Part of a small language model's weights.
Size: width 384, MLP 1536 GELU.
Architecture: LayerNorm before each block, learned positions, no biases in attention or MLP, untied embeddings.
Training: a variant of Muon for these matrices, 5602 steps.
MLP neurons of a small language model. Each row is named by its layer, matrix (down: output weights) and neuron, and shows model dimensions 0-127. Each number is 50 + 10 x the weight over its row's rms, rounded and kept within 0 to 99.
A block is one neuron, or neurons of one layer that tend to fire together. Before each block is what it responds to, as a language model described it from the Wikipedia text at the highest values.

Responds to: Reported-speech verb completions
L7.down258:63 36 39 47 52 47 53 74 52 58 34 51 60 50 45 42 62 65 52 59 53 55 51 32 35 52 43 47 49 61 27 46 50 50 46 68 45 54 37 63 64 38 44 53 42 46 36 64 44 65 49 52 58 41 60 65 51 52 58 58 33 55 63 36 68 51 43 41 46 35 77 46 47 60 43 52 61 54 45 44 35 45 51 55 44 30 44 36 52 45 61 50 41 59 46 39 40 45 49 37 55 56 56 58 52 42 45 54 57 65 62 58 43 50 57 35 48 42 43 63 28 38 46 55 25 56 45 70
L7.down468:55 42 54 52 36 32 56 32 76 58 45 49 43 45 46 54 54 45 28 57 35 59 50 57 43 48 18 89 52 52 50 44 48 46 62 52 49 49 38 46 51 53 42 56 29 49 68 58 70 48 59 58 55 46 33 57 42 68 44 42 48 45 69 48 57 43 34 48 29 51 67 53 47 55 45 43 52 56 49 45 45 53 53 61 49 53 47 51 51 48 52 44 47 49 43 49 56 54 49 45 53 63 33 39 54 30 48 47 43 61 57 33 40 45 37 51 40 60 38 55 46 37 54 45 45 50 62 51
L7.down862:52 49 60 40 62 54 65 60 50 54 41 32 45 57 51 39 58 55 51 57 62 55 56 37 48 58 50 50 24 50 56 64 53 76 53 46 55 68 42 60 60 40 50 59 53 52 72 48 45 39 64 63 51 50 50 53 40 60 44 63 46 43 41 68 53 59 57 59 52 74 31 27 46 41 46 65 56 66 57 70 33 39 53 64 58 50 39 58 50 49 73 40 66 52 47 75 31 61 57 43 53 48 45 48 44 47 51 57 45 61 35 55 42 53 26 53 41 51 64 49 56 58 24 57 41 54 53 42
L7.down1360:47 33 49 67 48 37 62 58 73 55 49 51 47 41 53 49 69 46 48 63 59 66 47 37 46 44 45 51 55 62 66 48 54 48 53 47 41 62 42 66 52 51 52 48 65 30 55 50 33 49 43 46 48 63 34 46 43 50 66 40 53 44 53 54 61 42 52 60 66 51 77 54 49 47 52 52 64 49 27 55 51 54 56 54 42 45 50 50 67 64 57 44 60 52 50 60 51 60 60 56 53 54 38 45 46 65 63 58 27 34 39 48 42 35 56 35 48 49 47 62 69 60 36 40 55 37 59 40

Responds to: Word after auxiliary
L5.down210:27 42 49 55 50 56 58 42 40 45 50 41 57 42 34 23 68 40 41 63 49 51 45 45 49 65 27 71 55 39 50 40 32 62 48 50 43 35 57 61 55 55 55 36 46 62 34 62 41 58 43 33 49 44 52 55 62 57 52 51 41 49 49 36 50 50 46 47 63 61 54 52 48 52 71 54 26 48 59 55 51 47 52 43 51 75 40 49 44 54 33 33 60 54 47 53 46 64 47 50 59 57 43 55 41 50 46 26 40 26 41 60 42 60 39 33 48 48 50 55 42 51 45 42 40 54 36 55
L5.down230:48 36 41 44 25 31 63 37 49 45 46 47 45 39 62 52 58 60 53 39 74 43 62 64 57 53 37 63 65 59 27 75 38 49 51 53 58 32 66 51 36 45 60 42 57 55 34 60 30 44 54 58 29 45 34 57 33 51 32 47 60 60 46 57 46 47 46 41 47 48 56 52 53 46 48 44 51 40 59 63 54 72 47 32 46 50 53 63 49 42 49 51 38 47 27 64 62 66 58 49 43 42 66 52 62 36 56 46 53 57 68 43 49 51 50 55 46 44 44 50 39 56 48 42 37 60 62 54
L5.down257:45 37 72 54 48 59 41 64 42 63 55 53 38 62 62 49 42 72 64 63 34 62 57 51 53 61 46 58 50 62 45 46 47 55 57 47 33 68 43 34 63 44 39 65 32 32 67 67 42 42 52 55 55 43 30 52 66 44 62 55 57 33 46 44 46 40 56 64 36 55 42 39 52 72 39 59 46 50 62 69 54 33 49 51 59 62 48 43 55 36 32 51 34 38 47 42 49 52 59 45 55 59 38 54 48 70 53 53 48 52 60 50 52 50 37 55 41 43 46 64 43 52 39 62 45 46 64 48
L5.down449:60 61 49 49 31 56 51 55 58 58 45 56 36 60 49 36 38 57 45 56 63 60 58 37 53 71 62 43 42 59 10 55 66 49 57 51 65 34 62 51 61 44 26 41 36 48 56 64 49 44 52 52 39 49 37 61 51 48 50 61 56 44 38 47 49 49 59 54 56 50 48 43 51 39 35 32 34 42 44 55 38 43 22 62 52 45 50 48 49 42 57 43 49 57 54 67 49 61 64 40 68 51 60 60 54 50 37 29 41 45 52 52 71 64 44 44 58 42 62 34 51 45 49 49 40 44 64 65
L5.down519:52 52 41 58 29 62 45 62 48 66 53 50 49 37 38 49 52 51 56 54 55 60 51 57 48 49 66 52 71 40 45 57 40 61 50 50 42 47 52 60 62 57 39 35 39 51 42 65 30 46 44 69 58 68 49 44 42 42 66 49 55 49 69 53 73 24 43 44 37 52 50 53 53 46 46 56 56 52 53 54 53 30 52 51 36 35 60 43 41 43 44 51 49 55 51 43 55 59 56 57 52 45 56 34 57 47 64 52 60 39 47 54 37 50 34 51 31 60 56 55 37 54 71 57 51 40 64 43
L5.down552:56 55 60 63 35 82 51 52 46 53 36 31 53 39 55 52 56 64 43 56 45 63 29 52 42 50 44 51 54 56 49 59 49 38 42 66 45 46 56 38 44 69 51 42 62 46 41 65 55 42 58 65 51 58 46 42 31 45 60 43 58 36 65 43 39 53 48 44 53 48 55 56 46 61 31 56 37 36 42 45 53 52 41 54 30 42 31 41 35 43 36 69 43 41 40 55 45 62 32 43 52 40 65 54 24 37 34 53 53 60 67 56 35 49 40 41 50 47 47 54 63 61 43 59 58 45 44 42
L5.down615:36 59 53 50 70 42 33 58 49 60 48 40 49 39 50 49 54 39 52 60 49 51 44 35 48 54 49 60 29 49 27 42 39 65 43 46 47 57 36 55 61 59 60 38 50 38 55 58 54 32 48 48 50 46 47 38 54 57 46 50 53 38 55 59 64 46 68 60 37 33 29 59 70 49 61 44 51 51 46 43 53 60 60 36 53 23 52 44 60 42 60 48 55 66 48 39 56 33 36 51 74 64 69 55 38 46 38 41 60 52 32 43 42 39 53 18 61 56 55 35 65 53 40 59 53 41 64 42
L5.down694:58 57 64 43 41 47 56 44 49 71 41 55 35 36 55 56 57 76 29 35 55 67 52 47 58 51 63 54 59 58 40 59 55 49 49 45 53 30 44 68 42 51 53 57 53 45 62 37 70 46 33 32 68 66 48 57 44 62 61 42 52 42 44 61 58 47 41 64 54 36 69 45 47 57 46 47 42 42 32 51 50 44 45 58 37 51 48 59 32 61 49 47 24 40 50 49 72 54 64 31 48 60 51 50 43 62 55 65 49 50 51 51 63 67 43 52 53 36 55 49 52 38 55 48 60 39 37 45
L5.down856:55 52 57 43 49 62 53 27 50 33 52 42 58 46 41 59 35 62 53 65 54 58 61 33 57 51 30 52 44 35 46 48 38 49 50 47 35 45 43 40 50 51 33 48 51 39 54 66 52 45 40 58 61 61 35 67 52 51 34 46 57 59 76 62 53 52 68 40 44 61 53 42 49 61 45 59 68 59 56 38 45 63 35 55 43 44 53 37 48 69 59 38 52 61 42 39 47 44 46 59 66 52 26 41 47 67 41 57 25 62 61 54 55 48 53 38 41 49 48 61 44 52 36 42 42 67 64 46
L5.down913:58 48 65 56 37 40 54 62 58 37 38 51 61 56 39 49 64 43 54 42 46 45 35 41 60 47 50 55 51 56 60 43 71 45 71 41 48 60 41 57 73 41 53 57 58 56 46 23 53 63 49 44 33 67 46 38 39 50 58 52 52 59 58 49 58 54 54 31 58 56 51 62 44 30 60 65 65 48 43 41 55 48 58 53 55 53 41 67 43 53 44 50 40 51 47 45 39 50 49 57 46 51 55 54 39 56 51 49 46 57 43 57 59 34 50 58 44 45 64 65 37 50 39 71 54 60 69 52
L5.down952:50 60 41 53 55 45 58 59 40 35 54 62 51 37 43 59 58 67 57 52 43 37 50 55 31 48 56 46 51 53 51 53 55 49 58 53 72 38 25 49 41 54 47 59 51 50 55 54 64 54 58 42 43 63 34 44 48 25 63 74 50 52 54 44 36 58 29 59 44 75 69 70 51 65 43 56 58 52 53 30 51 46 49 39 53 56 58 55 32 68 32 39 65 56 67 51 37 69 31 55 57 45 45 29 39 37 53 52 50 46 36 54 44 41 42 42 48 44 46 54 54 52 46 42 50 41 55 37
L5.down1033:62 42 39 58 50 42 41 51 41 35 58 54 45 39 42 63 33 26 46 51 42 68 63 60 39 52 50 39 44 55 43 59 50 53 53 40 57 37 51 61 35 49 40 35 47 48 68 65 59 64 50 55 47 51 61 60 49 60 47 39 54 45 55 40 57 39 53 63 65 41 45 65 54 51 49 49 63 49 55 51 49 45 40 47 59 42 59 52 36 68 51 66 45 56 54 65 73 52 60 44 32 28 58 56 62 54 81 53 37 59 71 76 42 33 53 59 61 46 54 53 53 24 52 35 75 49 65 63
L5.down1069:48 60 60 56 47 58 48 43 63 55 51 51 58 53 53 54 49 53 76 66 61 53 67 44 49 48 60 55 60 42 56 50 45 50 42 39 66 57 45 62 49 61 49 52 47 49 46 45 56 45 33 50 48 63 51 51 49 40 55 51 55 52 46 60 48 46 41 38 47 56 49 56 57 64 52 37 42 36 37 49 45 43 51 41 64 36 55 55 41 62 51 58 38 65 52 47 42 39 32 49 55 44 46 52 31 64 53 70 48 61 50 31 45 47 27 59 56 50 44 49 58 49 45 40 60 56 45 43
L5.down1249:44 26 59 47 50 34 43 45 49 45 46 27 39 62 39 41 61 62 47 73 39 45 45 32 57 36 44 44 47 76 44 56 58 41 56 46 55 57 54 62 45 47 49 43 68 36 71 48 50 32 39 40 52 55 37 77 41 46 49 74 43 59 49 62 36 28 42 54 32 52 35 48 49 42 55 50 53 47 63 39 35 50 57 55 48 51 42 49 40 60 41 62 46 64 55 59 37 63 53 34 50 42 37 45 58 64 40 59 49 66 50 65 57 40 40 48 56 49 48 42 50 40 39 59 49 62 54 50
L5.down1369:52 56 52 49 53 35 55 54 57 56 50 33 56 53 40 54 56 50 36 46 38 45 47 49 52 49 43 36 64 64 45 51 24 37 54 54 53 56 59 66 38 58 50 44 57 50 53 54 55 46 45 37 48 45 54 44 44 64 44 58 31 42 58 55 41 50 55 54 55 49 86 60 48 52 75 47 47 35 38 35 50 47 54 44 65 51 49 66 49 46 32 53 49 55 37 34 58 54 39 42 50 53 41 50 44 55 56 46 69 51 48 55 60 53 47 52 57 51 49 62 66 26 45 33 56 47 31 45
L5.down1469:69 51 48 32 47 60 51 50 44 52 63 32 42 67 44 71 72 54 43 50 38 67 50 48 41 50 54 51 54 60 48 48 52 50 48 56 74 47 39 40 47 65 35 48 40 36 50 51 60 41 58 68 45 50 60 74 49 40 43 62 59 52 59 42 51 44 45 64 35 73 67 56 56 62 56 67 70 43 35 34 35 38 51 49 58 40 60 33 42 46 58 51 49 53 54 36 50 51 48 47 66 58 54 39 56 38 57 48 67 61 45 55 52 61 45 56 36 59 48 49 42 28 59 56 41 50 49 37

Responds to: Clause-opening function words
L5.down189:56 44 66 45 73 58 68 44 54 58 48 56 65 47 43 50 58 52 47 55 41 52 51 53 56 30 49 31 46 29 57 68 60 43 39 29 57 61 55 54 42 48 56 38 59 52 47 39 51 54 47 45 53 60 36 41 57 52 43 51 57 40 48 63 34 61 64 53 64 63 46 38 35 43 38 41 58 56 38 71 58 49 52 44 44 44 44 39 61 39 52 33 33 54 46 53 30 44 60 51 51 50 40 51 59 37 61 68 50 51 58 45 55 54 49 58 58 45 44 47 61 46 40 47 57 41 35 53
L5.down350:59 55 56 56 52 44 47 55 46 41 49 46 48 46 62 43 40 58 54 48 46 65 84 50 61 42 27 62 52 56 45 50 56 46 65 60 45 45 42 43 32 41 57 50 81 48 39 59 40 61 39 68 40 56 14 47 41 52 65 51 46 56 60 59 33 42 23 60 55 27 29 41 58 43 54 44 46 36 42 51 42 70 30 47 55 44 55 54 49 59 53 37 38 41 37 62 43 43 36 49 48 26 69 49 39 51 36 50 61 59 46 46 65 70 46 41 56 50 42 46 44 50 54 55 37 52 60 47
L5.down382:52 34 59 30 39 45 50 47 62 46 51 44 65 44 53 56 61 59 63 48 52 60 53 66 53 57 49 36 39 22 26 54 70 65 50 33 42 62 69 45 53 54 62 44 51 55 60 64 64 41 50 36 67 61 51 51 59 51 37 54 55 70 61 32 54 48 60 32 49 50 38 40 50 41 48 41 42 58 43 59 59 49 58 36 42 32 55 36 53 50 48 45 59 54 55 50 37 50 54 54 45 47 56 52 42 59 52 49 27 55 46 46 40 36 56 42 65 59 46 39 43 54 43 32 46 41 58 54
L5.down458:43 44 52 52 61 45 27 60 49 65 43 45 57 62 26 64 33 55 47 49 50 29 63 56 60 45 70 46 53 56 56 37 53 59 28 60 24 60 60 54 48 59 60 51 49 54 57 35 52 53 28 47 49 43 61 46 33 69 50 62 48 60 50 42 49 56 57 47 31 78 52 46 37 63 45 48 64 46 53 37 51 51 45 55 48 25 43 60 44 39 46 38 52 52 54 39 45 50 50 52 52 39 47 60 48 47 57 58 54 53 39 43 66 42 45 32 52 41 35 51 71 61 51 60 58 51 54 36
L5.down520:59 52 48 49 57 38 62 63 54 77 58 33 72 69 56 38 48 39 54 48 51 39 45 58 53 58 61 43 36 44 47 65 42 44 54 45 36 50 71 57 44 40 48 29 40 58 45 34 59 40 52 46 29 53 41 64 50 58 55 48 36 61 63 59 45 70 73 47 46 49 55 58 53 54 48 52 54 71 45 59 55 50 53 44 43 47 54 58 41 46 55 45 56 59 36 56 56 38 76 44 56 37 36 37 40 46 57 62 48 55 45 37 39 67 47 51 52 48 72 35 70 40 55 46 46 48 41 66
L5.down592:60 55 55 51 54 29 64 51 50 34 57 49 40 46 32 30 61 38 50 37 43 49 58 48 51 40 42 62 46 39 51 44 54 55 45 56 44 52 33 58 51 43 45 47 40 65 50 46 46 50 44 49 40 34 58 40 46 50 34 48 56 56 39 48 57 51 56 47 41 52 50 32 41 46 56 47 62 48 30 42 51 65 48 39 45 58 40 53 46 56 52 29 63 67 48 59 55 50 47 55 62 50 47 53 51 45 50 58 49 43 51 47 42 57 46 44 50 56 49 51 53 55 43 44 48 51 55 48
L5.down698:53 37 44 46 65 56 48 47 47 54 52 47 55 61 51 47 46 68 60 50 39 43 42 54 54 40 36 37 53 51 54 53 57 59 59 39 50 56 42 53 40 61 36 44 38 52 57 50 42 40 61 38 42 63 35 54 46 52 46 42 50 31 56 65 53 54 44 53 67 37 50 44 63 41 37 44 48 55 62 68 66 54 32 59 50 56 53 44 56 57 64 49 52 80 66 54 59 50 29 40 37 38 66 72 72 69 62 55 58 32 51 56 62 57 68 50 58 49 37 47 54 39 63 61 49 27 48 44
L5.down733:30 53 56 49 60 41 47 48 54 48 62 54 44 52 44 69 49 54 51 50 31 42 46 44 58 38 74 49 55 63 45 31 45 54 38 56 46 52 38 72 31 40 58 54 50 60 70 50 40 50 55 58 55 59 56 53 62 58 45 52 48 32 61 51 47 46 48 37 84 62 37 27 64 41 60 56 44 38 49 62 53 39 34 43 34 58 55 49 41 53 47 58 40 66 49 60 63 59 39 49 38 37 56 67 65 45 51 51 47 42 39 40 56 55 48 63 64 54 49 51 41 38 42 35 56 31 61 61
L5.down840:52 61 63 44 51 29 57 52 44 46 54 52 41 68 36 42 55 46 59 67 30 67 55 54 54 26 49 44 41 43 38 46 61 46 59 52 76 51 28 66 36 71 52 52 44 43 70 50 42 48 53 39 47 50 36 70 45 37 54 28 37 43 55 49 40 29 59 55 29 51 55 52 37 54 65 70 57 41 30 47 50 57 43 50 68 33 56 43 52 46 44 56 68 63 43 65 64 38 51 40 52 60 38 34 52 50 47 69 48 45 34 53 49 40 41 67 49 52 54 60 45 39 39 66 41 48 56 57
L5.down880:53 60 29 34 43 45 53 54 48 53 53 53 66 63 59 51 45 62 52 63 46 47 45 51 32 43 51 58 43 42 40 52 51 58 60 52 53 47 37 54 46 41 59 47 48 36 69 65 53 33 36 44 45 65 46 48 40 45 60 56 46 58 55 64 39 45 32 54 45 55 32 41 41 36 62 34 49 48 50 50 30 42 56 34 46 42 37 30 25 45 61 71 46 63 46 56 42 40 51 47 39 54 42 35 40 57 51 47 50 56 53 54 49 57 55 52 53 52 48 42 43 68 29 44 63 57 49 39
L5.down936:66 52 68 48 49 57 30 42 81 58 46 59 46 57 32 36 60 36 49 57 56 55 60 27 57 27 53 46 47 41 54 35 46 55 44 61 55 66 27 64 43 75 48 43 38 55 42 52 59 78 50 37 71 37 34 48 58 44 45 43 53 54 39 40 58 46 45 65 65 43 49 47 59 57 42 57 52 60 38 53 48 60 51 61 33 42 73 66 49 46 51 46 49 46 67 58 63 34 50 60 43 56 35 50 55 53 62 75 54 43 44 60 48 57 45 34 50 53 39 54 54 51 32 54 54 53 41 58
L5.down985:52 61 44 43 51 52 54 51 40 65 52 49 37 47 44 48 50 36 63 80 47 47 55 41 58 52 57 60 56 58 55 49 49 56 58 55 61 51 53 69 59 54 59 47 39 57 51 46 51 64 48 43 71 47 40 44 49 32 79 57 51 68 69 39 44 53 43 55 44 39 69 60 58 40 56 64 62 60 44 55 43 51 35 45 53 49 69 72 56 56 45 46 57 55 41 53 38 43 61 42 52 66 37 44 53 62 58 51 46 58 67 66 58 42 43 59 49 35 38 57 47 47 63 54 57 51 43 61
L5.down1177:56 51 69 63 45 67 55 43 60 46 53 59 46 65 53 45 57 44 36 62 48 48 54 53 68 52 51 74 39 46 50 43 36 46 63 57 42 49 34 36 43 50 49 57 59 66 32 30 54 40 49 76 55 44 62 55 43 48 38 52 55 52 62 49 53 62 50 33 45 56 42 47 49 37 48 39 55 50 45 49 43 60 47 41 61 55 50 56 43 52 41 51 61 66 34 30 56 51 29 54 66 60 48 49 58 47 42 62 56 50 59 49 40 68 43 48 39 37 50 51 58 55 46 62 49 71 63 62
L5.down1268:40 48 31 49 52 44 49 51 31 43 37 36 53 61 47 47 46 46 77 55 43 65 78 52 30 59 52 41 48 60 50 45 53 36 39 58 45 58 40 62 49 53 51 52 49 69 59 51 52 52 31 54 41 47 42 62 48 47 57 46 41 57 59 50 55 55 28 50 40 46 42 49 37 37 52 76 56 56 49 45 50 59 49 65 55 19 60 39 40 57 46 50 53 53 41 44 38 50 51 35 54 68 54 45 43 56 64 47 50 47 38 54 71 64 64 48 71 62 55 30 46 38 59 47 37 44 45 40
L5.down1335:55 48 59 52 60 50 49 64 52 63 56 50 46 57 46 42 32 42 56 59 56 32 43 41 45 52 59 63 43 39 48 38 51 44 40 46 32 55 46 37 43 44 38 39 41 47 53 41 44 54 40 56 69 66 54 54 55 51 36 36 40 35 36 47 38 51 60 60 43 55 45 43 59 38 69 68 48 56 57 34 56 58 52 61 72 63 62 59 44 40 48 50 46 33 49 49 40 47 66 39 58 65 47 42 55 42 46 47 45 45 51 56 40 47 56 54 49 45 35 54 38 46 65 53 32 45 54 61
L5.down1528:64 46 35 58 49 43 59 45 56 41 29 45 58 44 34 47 52 51 70 58 44 60 61 52 41 35 61 29 30 64 48 57 54 54 62 55 35 45 39 68 30 69 50 58 46 46 54 59 52 36 43 62 43 45 54 44 47 50 60 62 48 50 44 55 52 63 62 45 56 53 54 46 55 56 42 40 32 56 64 48 49 35 41 51 39 47 42 60 52 38 54 42 59 51 46 52 41 69 59 44 29 47 35 44 49 52 51 41 51 65 31 45 45 36 66 56 55 45 52 66 39 53 60 48 61 51 49 38

Responds to: Adverbs and leading numbers
L9.down802:36 55 63 56 54 34 55 68 49 46 36 45 46 32 29 63 45 40 22 61 55 36 45 29 39 44 40 54 48 63 58 58 54 45 64 54 37 44 61 35 47 51 50 66 52 55 29 48 34 56 51 55 51 56 55 42 43 49 55 44 56 48 50 46 37 36 37 37 37 38 46 57 45 51 68 46 48 83 55 50 61 74 51 54 60 50 53 43 54 63 32 67 46 48 50 43 43 38 55 41 54 59 68 42 57 51 47 67 70 49 53 69 52 49 50 43 58 42 48 34 56 49 52 52 43 69 60 38

Responds to: Post-copula adverbs/participles
L7.down119:60 72 53 53 47 34 80 52 57 52 53 54 55 32 52 36 41 43 48 53 51 50 33 46 55 46 55 46 43 43 63 43 66 26 32 43 34 45 54 43 33 46 66 67 31 63 43 41 60 27 41 41 58 75 52 33 52 55 65 43 47 29 60 48 55 41 64 62 50 65 56 46 45 37 39 41 65 50 62 47 59 37 57 44 58 40 60 47 43 67 61 43 57 50 59 40 59 41 56 65 44 55 40 22 58 55 43 53 44 39 30 59 52 42 54 63 65 54 43 57 53 44 56 44 50 52 55 46
L7.down451:45 60 41 60 59 32 63 57 53 43 53 59 51 58 58 40 36 45 54 49 36 55 39 44 61 44 50 57 42 45 51 51 47 60 43 53 56 33 40 48 42 55 47 55 53 67 47 55 45 42 49 62 54 82 60 56 53 45 58 52 50 45 48 59 61 60 51 59 56 63 39 48 49 61 47 60 65 61 66 44 64 28 27 53 41 47 65 55 49 50 45 69 56 61 64 68 52 52 42 68 47 59 57 47 46 33 50 47 57 42 58 51 42 43 53 55 41 43 34 35 38 54 67 40 50 32 54 25
L7.down625:51 50 35 60 47 57 43 69 48 64 59 41 41 43 50 48 47 66 36 26 44 30 46 49 41 55 49 55 62 47 46 30 62 34 47 48 47 34 51 47 49 53 60 57 47 50 71 46 57 48 47 41 55 42 49 36 57 42 50 44 50 59 42 44 36 46 77 48 48 59 59 58 71 44 48 42 50 50 59 33 54 60 49 38 55 48 31 65 44 39 58 54 43 53 47 65 43 66 38 48 57 52 47 63 67 54 61 63 50 59 89 48 61 49 40 50 57 59 52 53 53 51 43 55 51 54 35 49
L7.down1052:76 45 51 43 49 59 57 59 53 51 31 55 49 43 48 64 51 66 56 56 59 39 68 61 46 29 45 49 64 72 55 50 60 43 49 53 53 40 69 60 33 51 37 60 53 59 37 49 44 40 50 46 47 44 60 43 44 46 36 45 47 59 46 54 48 56 59 48 49 62 38 58 56 26 40 47 45 45 44 48 46 55 47 36 59 52 53 35 51 31 40 60 53 48 51 43 64 51 67 55 57 59 69 38 58 56 31 39 66 36 48 60 27 55 61 48 57 49 40 54 59 40 67 36 39 47 55 55